{"n_layer": 13, "n_kv_head": 10, "d_mlp": 832, "vocab_size": 8192, "tie_embeddings": false, "parallel_block": false, "init_std_up": 0.025, "init_out_by_depth": true, "lr": 0.0122, "lr_mult_o": 2.0, "decay_fraction": 0.696, "seq_len": 512, "train_tokens": 491000000}
MLP neurons of a small language model. Each row is named by its layer, matrix (gate and up: input weights) and neuron, and shows model dimensions 64-159. Each number is 128 + 32 x the weight over its row's rms, rounded and kept within 0 to 255. Numbers have three digits each. A neuron's up and down rows have the sign that makes its largest values positive.
After each neuron's rows, "fires in" lists the words (lower case) most often at its 100 highest values on Wikipedia text that the model never trained on.

L9.gate555:110075140069116134113172132137129109167116114088142128044115099098143108190128124069098139101104075143126128131094113157141127106107113089122136116098098112115138144103159190127085149091103082105127101092099086135119154087145145139092116067075113125099128159115062164103108165115107066154
L9.up555:143077142099152123121124110100108119185106129143073085172127129120105056184096138147148111124148161152138127107093119088204151182085089175148132119132115127118163131138128151140170117152118135110101133199113121104153182173130174087082100122132095129148175160094095120098088165177139171102
fires in: "the", "house", "ave", "this", "historic", "church"

L10.gate458:122112129082154142137122144147092143135143102200070118112134067092147162106137098083137152132126107085063131126088148116227076091133151082101163125111151101133147138128117168114156108132104161159053115139145141064122210133107131122137067099091172081185140112148115077106167170084146124159
L10.up458:083204044096141095191125146093148141136168152118168151116059125111145142090125114107144168136125159147130103113118122140133140092204160111114145155123093098202103112082094206204139127131101162129149136157140194083116146056142145107120158126135152161131131101085148125123134191113086092141
fires in: "he", "she", "they", "i", "parents"

L10.gate127:132097135110150135125094124083120119131143181123144149121080177101105066187116120154110128132138140187117109157137204156120129112151096121164114078114100103134127120135117087196188149154171138048090164187181050166139126165131168169136089094141134130136140115114107090075098080086113136052
L10.up127:121107118157140122102120149119111080198129153157105151129154076132153175127174081114155188156074112152105136105136126111120165108162121092157150123160142126125111176136112157078126178072122135115171130176120146128172101163140194117215206140131111140086068154148143125074133044076118113126
fires in: "the"

L8.gate359:130118110111173135086148066128125095122122090127106106117102088116124177117128160185138123129169116114140088188113163172102109119160112114069115157141145134110121166088126096117071133159111161155132129100146118153179085145110124083147111154118096162082094123147192143085084111120152183218
L8.up359:159132103166153140130122132119140128154104141169111133181158162171107129145110110150156040082120146077091080188044136156143127078137102110077129166099133143122149081120118147106163150146100099095137135128150133096145131143093205146156102117173134154120151067145153138152158124147179162169
fires in: "cm", "2r", "gb", "4r", "3r"

L8.gate277:135135168129147133106122147090142185123065112142143105140120147094108018123155123131073125103152145137167085154135141132180126155124095114136104084131185104129072137148072132117065169128140131181108077109140113161134078162102148179109076123172114177120126131162062124160143117207122152095
L8.up277:136146179099086183129125120161112137138085137106113101151093109153118146085122191139148092086132127115099177090088107135148133114162098161074164113123085181149153153155088114066143081141095079205097152145127114129114087125131169117131125173137122114132121166112145148126102204156097105191
fires in: "on", "in", "of", "from", "within", "across"

L5.gate84:126173116152110101194121126163046132119141146172164159157151164145094087095117084133176126150119161149075149119060076172159123124107122141154119112139089087074124148115169122124114113158090086168126130146105156159115154080123083070133202075093141170151127145067151134170103083171118151116
L5.up84:072128115162118143092161082154084120147131159159093078154150180177108132098207115140093132094106127132163112200126110139099138115140121125120118109141098140097073166056122149089102149187125109142107111125152081132154133144143106111105108096106150116085145170091164123156126110169066133130
fires in: "cm", "m", "sqmi", "km", "area", "listed"

L10.gate685:145094123134125099099174110147144126124106103075093096172128090157105141158065137154142190119119108147098168143136163093109128163117084145196176191114146117140037106072152142160210112125136150143190135138141136130101188137138123135121054163174099121131096136175100052133103106157131096078
L10.up685:107117133113079097058172130121124129182126203158120156048138104107126123131166149135070153125144133091172183183088117172116098087179174112099079129150119120192077137117084110213195099156099074176130160153167091119124111106183136106162185119116087181134169102171128127059156135130114154142
fires in: "the", "its", "this"

L8.gate71:146133127137131116152192155116149112123136109115129121127130133073130192119119155169093131139200123096180129102154049164112152116106190112162037147095124164153094079164084143152115120179069189154138086110067138139146143181061141175116154151117135136129124157137142172103094096163107111141
L8.up71:111107118164112166136116158066122102214091168082141123146172116100132160133172145115136178089188126136167116095090121114116102086166124167120048116131081131101120106101161152249160146086140182143099105099143158110168132132127105100131096179146125163126142147154134118127131151146143103145
fires in: "the", "s"

L10.gate647:077111101050127152139150214094121138145121102144178118128115104122119143111135124161131109129107125130120147102075179123142162170162191121153154074122190155108092125127079088107068155147109118115137123165100163033153146150107120122084156147143101121088189123155166163143103095093140071113
L10.up647:156155190108089115134156157117118154092092154095090059174165120126102195165163119170098131100138154097172128186144165139129136117120147166108114102154107145157120111160136140108091122158131153075138126109133155150183183136139118163112102116169146136139112148141139120150150077159111178066
fires in: "with", "to", "of", "for", "northern", "in"

L5.gate825:141100120173144122119084061152132144095147168181142130119203076143126110164159160101216144140145191139131125170071134154107117137170122093075110117156128099135125123165180085136131147126114168139191127172160125116161135068106164147142180131113133152163105142124200122171120116121116154157
L5.up825:107110071173167184167135118146136169102142140132167121115086118139174139099143119163162126164145126170110124185096146194076091142113133153156064129153161146080070049096141130118181116129095153163153156168126145142165074108167109061057149093102177117123086121084177186138155119151137138185
fires in: "km", "mi", "cm", "bp", "in"

L8.gate676:081134113144119148136079099108129101099130102169106151157135103165169166101105157095149143138086170145129135118128107116118084072134071103102122126143161110138060149137166090108101160116053130119179173090104144069192144189147170137134123100131144060078125128148170080112157189142137122124
L8.up676:127099118065126108106140142143150119094145166108124146129127069144125168089144078099128080146192141131155124085141163098117124135117170109109120137142117102134163110120136140116133138171085147107081086163117128174132194150108123068134131100146142128167051060130158140092141157148048134124
fires in: "he", "on", "to", "during", "after", "she"

L8.gate632:088150107154153102125059152102124088099179126102167151135121100093124109109135128106122115084166102108113132076107131123117138138113079098178073139161151112088096120139159099138143081121106166211117139152122173171120109138055149123132113116082135157132093119074164125089108076120106181111
L8.up632:119123101123180112231114140081133106072162102202130156142121154139054102092074101162115143135126169085166153114191138090163201127118146144141151104116118132076117123146146114139086122141131090201107138073143073158107152118112171145144076163131094087096134167112090165101096146174066097109
fires in: "a"

L8.gate766:118153154141138135091084123064139115135158164130126148118150168143163106139146123136155100158184151147149163101100167124126121096123181148116141100106160160103121073094120125110171110123104166164175132147144186119178181145194106157135142114108078212135131084164095191111086124097190150078
L8.up766:128075190126154088098121173201110179094130151108143113127188097116095108100179141106104060113075160165113164131146105068116147171143068186138124198126131112169133148156088120076128117164110134117160161114110175110121121130132132086177068143087126090097112114165124162097154132094110124151
fires in: "all", "both", "other"

L10.gate731:085037118073138144133179158169126116155101089104157126119164128088128089165155152112140145092169144144121142168106047183140163150089106123178139100077153116144137107125153107143095108152091117111074165090087094117078136111141111124140100133116073128116086167162115097100119153120176189064
L10.up731:092157170088074139102156133149144089147128111097133097121128158096106102139108141122144125112155178144075143208133112142111132122166086094131113123106104153123114085144132096100079131123113112135181163149107144095067123104103110131012080129076132138120134111141117073059129193069093156149
fires in: "the", "from", "in", "of", "northern", "other"

L6.gate692:145159108170100213118141097123172086099185125133142100148106160100171155100078178122114144101091143102128121088071092060141091149103124087124092118140119128122147124162120149083098155108100148141110111110164126143105083144149180105096139127126137099132138148090166095143112116104148133159
L6.up692:117147104149170130161142171093094053103147034144166194120151118146123143132111037100132142111179120116135103114166117092123103116117087159090188149129128153114175125146085148107093108106093123119124112163096176186141184103157113094101128122118103073135078118081053146113140138093072085157
fires in: "a"

L10.gate85:110106066169144129096144174171142170181079112131142117111137122105120169166099196189193136095141144137092096122054108136115119086125122094108167109128110106150122110158160144110119153115103189094063157093078095175158152147161137125109093112184122098134116174146147127114148098147081134157
L10.up85:125087106151083092145134142109157080118106124164100101184103107112171152137116112172149115090160061120174163129055123178125152114083149133137064161123134139105155155105169166202131155107122150090190112113059107062120131126159105155158118125180137104143105156126110105131127125116135170067
fires in: "the", "main"

L10.gate523:108180082102138156120097148151118131117067198173084110117138147141056087167105144089163114105120078138149104089125106054128161077132154078146126176187183137139074143106123129158149154131115126174082139092091146162175150071108133079148128129107123080120115154078074163118142114157085121118
L10.up523:135137121130141197131124146136146177100138162127115144147160089110116089138127169086073101109162108123167168125120140126135188090088197119094090136167102137092096135150157108138084061145134117105096116177114109115089086148189097124140147106101104115106114101142124130135097076137136152094
fires in: "the", "as", "elected", "new", "appointed", "for"

L8.gate126:104104132083099106144122067096124122145169093108149139181077163105098164111093135068080135134100067134097092074142168103125083149075103107152138192123095168125097143113151173182141161125119131206129141167176121199133182124153143146106146128093073080071165135144099152079157091088124140080
L8.up126:148086176131122121150153064173126126141193102104134183154143159099131126175075187102099156151115101156076062066141080139151171163143116090101100181121121176167081147151134162128091139130047125168144163103122155140170156154140057129153136025092135145156166135121066118146147153119140177100
fires in: "the", "of"

L5.gate272:163091146148055082092109121101078080114160133078120112173092107123140148126149154099116123111187139133170070102104082053141168108054100116149105145132102100156169159152077087139096117112104116109143122152080097122128101135188199215078143104172123133206167158148129120128096087060114124125
L5.up272:148103143094090166116172145109118159137124136113133089186080134165112147107160186123096160095107121176122159143174167103166109138147165123125127075105093173186142122184069167080116157117123170110073126138160124088144132150119168084151053107160184117074142159111096125206121136156146167134
fires in: "in", "during", "for", "across", "between"

L3.gate562:123143132100136096112096138096110140159157103122126153157159133135145112171121141095157112138141099100114145136140154078167162232121102139149137125142158106065134078133104118108199142124074091116115104109149195149080137189159110172118121154086141099107122167105090098112059116145135128112
L3.up562:138138105141162096101111138106084181152139089133128143177128134129136117156110119118162113124123146127100134129129136088150168238132110126155127117126166116115134042144099125093206121125074093122101119101151156132077142172162140164161078156102118083106169165131097136094048085162103148112
fires in: "all", "both", "several", "eight"

L6.gate173:145181201148148152131127111136183127129132121132145138114071122145086098128138186154165159112106129127071093166073103160123156110171142074156122072148177110140107106116087126096132133104151179154146133192157076113165087133128125109164164149124129129163175060124142140095124130201151128134
L6.up173:144133098179095125170111157126153095107119086117106132093118091134126143110141131136150105114177172073086114177079077114084134078158153099141105102101151127112114068126058127144104142084140111195209103185148126143176158129156157124168063107148151181103103142137122147141138102187176123191
fires in: "cm", "km", "in", "gb", "f"

L5.gate360:141141132123103121125105108054019178150093124138102110192102109043119168111158111147169137161108122099112084111183132144156118179139122107057094090131119088164114088159126155094157145157097116139178095141153092187153142119116081143086148131111130128122090109081147164141148078123117139124
L5.up360:170153109142125180111158160143121107138151141146121094051255213100075117143213127159167170071137126126161135191174126124137109145142118064176084124144109107155116120107160129146124176133136140119110142092160116113121106114096104111138104116114096122114123074153157106167138130130093105148
fires in: "it", "the", "this", "each"

L8.gate268:096104168096077141136140142093143167092138127110103100082123165111163171155076174155158174109113121134100148120107108164150093119179105112129104094125118117139128091157107127100102127156105107149131134164144100087155174078163148143114130132141106196146181078113157132125146094051113076176
L8.up268:085121187121101140100126155100113120132125127146087141096159162121147119154048154115111117145141104123192151116147078074122084167145108131068179110138112074164135177168052094099125170098123102067100126047156148174157124116103151088101078120142170065123138105134100147094133182132138115181
fires in: "to", "too"

L6.gate580:205126188125138192077112121156114137098154177078130099126160086094146074107105137183154081148164130144105104191136141090171169140130094101080122131137131104181116124125106122113173106144089104100132148131140114094061086146161064089126127128082113033110127056109185110117122127121125082107
L6.up580:126144164122109132115163141127096140111103141103120101181181127149056164096089121178184165092084145079112141203112135120170110132125146059133081155142114130135119125145204207117121137141151047112088091082134147156106151125110098092124137095121191120104154156144183094168133193100115117119
fires in: "it", "this", "its"

L3.gate798:106095152159148136198200125118107173105115174121116137139204140088119141097128160098123077146170103136111183142181112132136115140162097103125120154147126184129157095137122127147176098085107172156146210137136137134208103144136145141108099132154125121052150168178157122144184113131149171128
L3.up798:080120140132160141081157134043113158138117099098170137157076082128093123122184081100062121117137096088067127157114132116139143107151129088164169128177098178098125110106090114152172175152120103201177139149166157172166107117092138064120085171134048132146098113188072093111156100154116162130
fires in: "its", "the", "his", "their"

L9.gate672:143154132127096125141146144083157090120108103172130126115142096113060139078089172172110090105123101156133085152169114082094116137128096068133108171160172127123134160105119151143130144151127133098168160060158081108119174102136137123182125133096098137168116152121128062126166122099125102112
L9.up672:100151166101159114187173159129126093132149151119075069093152130110123116093077070155143148113139109098180169115083080189133143171105089139121148110058140093169183107124136128128134096150107147114120107152060180142127113094093155101122043085129130065177155117147108102072132114188103114095
fires in: "from", "is", "of", "june", "was", "to"

L9.gate735:105115153127160160128134127144101144019145070152127111107119160108097161131157136153137134081080128130081120142139158085183110186172103103113177100124091068108111152125107089199100112126160099130128101108114096146127093107128219132180152165112112144126146097122111128145088132139086160140
L9.up735:093132173128123094136096149130153108130169050107169144112134155149053141099140125131099081138170166173142068114162163132122105157132078110096181079095189103120053157091086145127137110111098106112096148097095152129152153143123203171078111171144133133157147087186154108140056076137094180136
fires in: "to", "launched", "through", "on"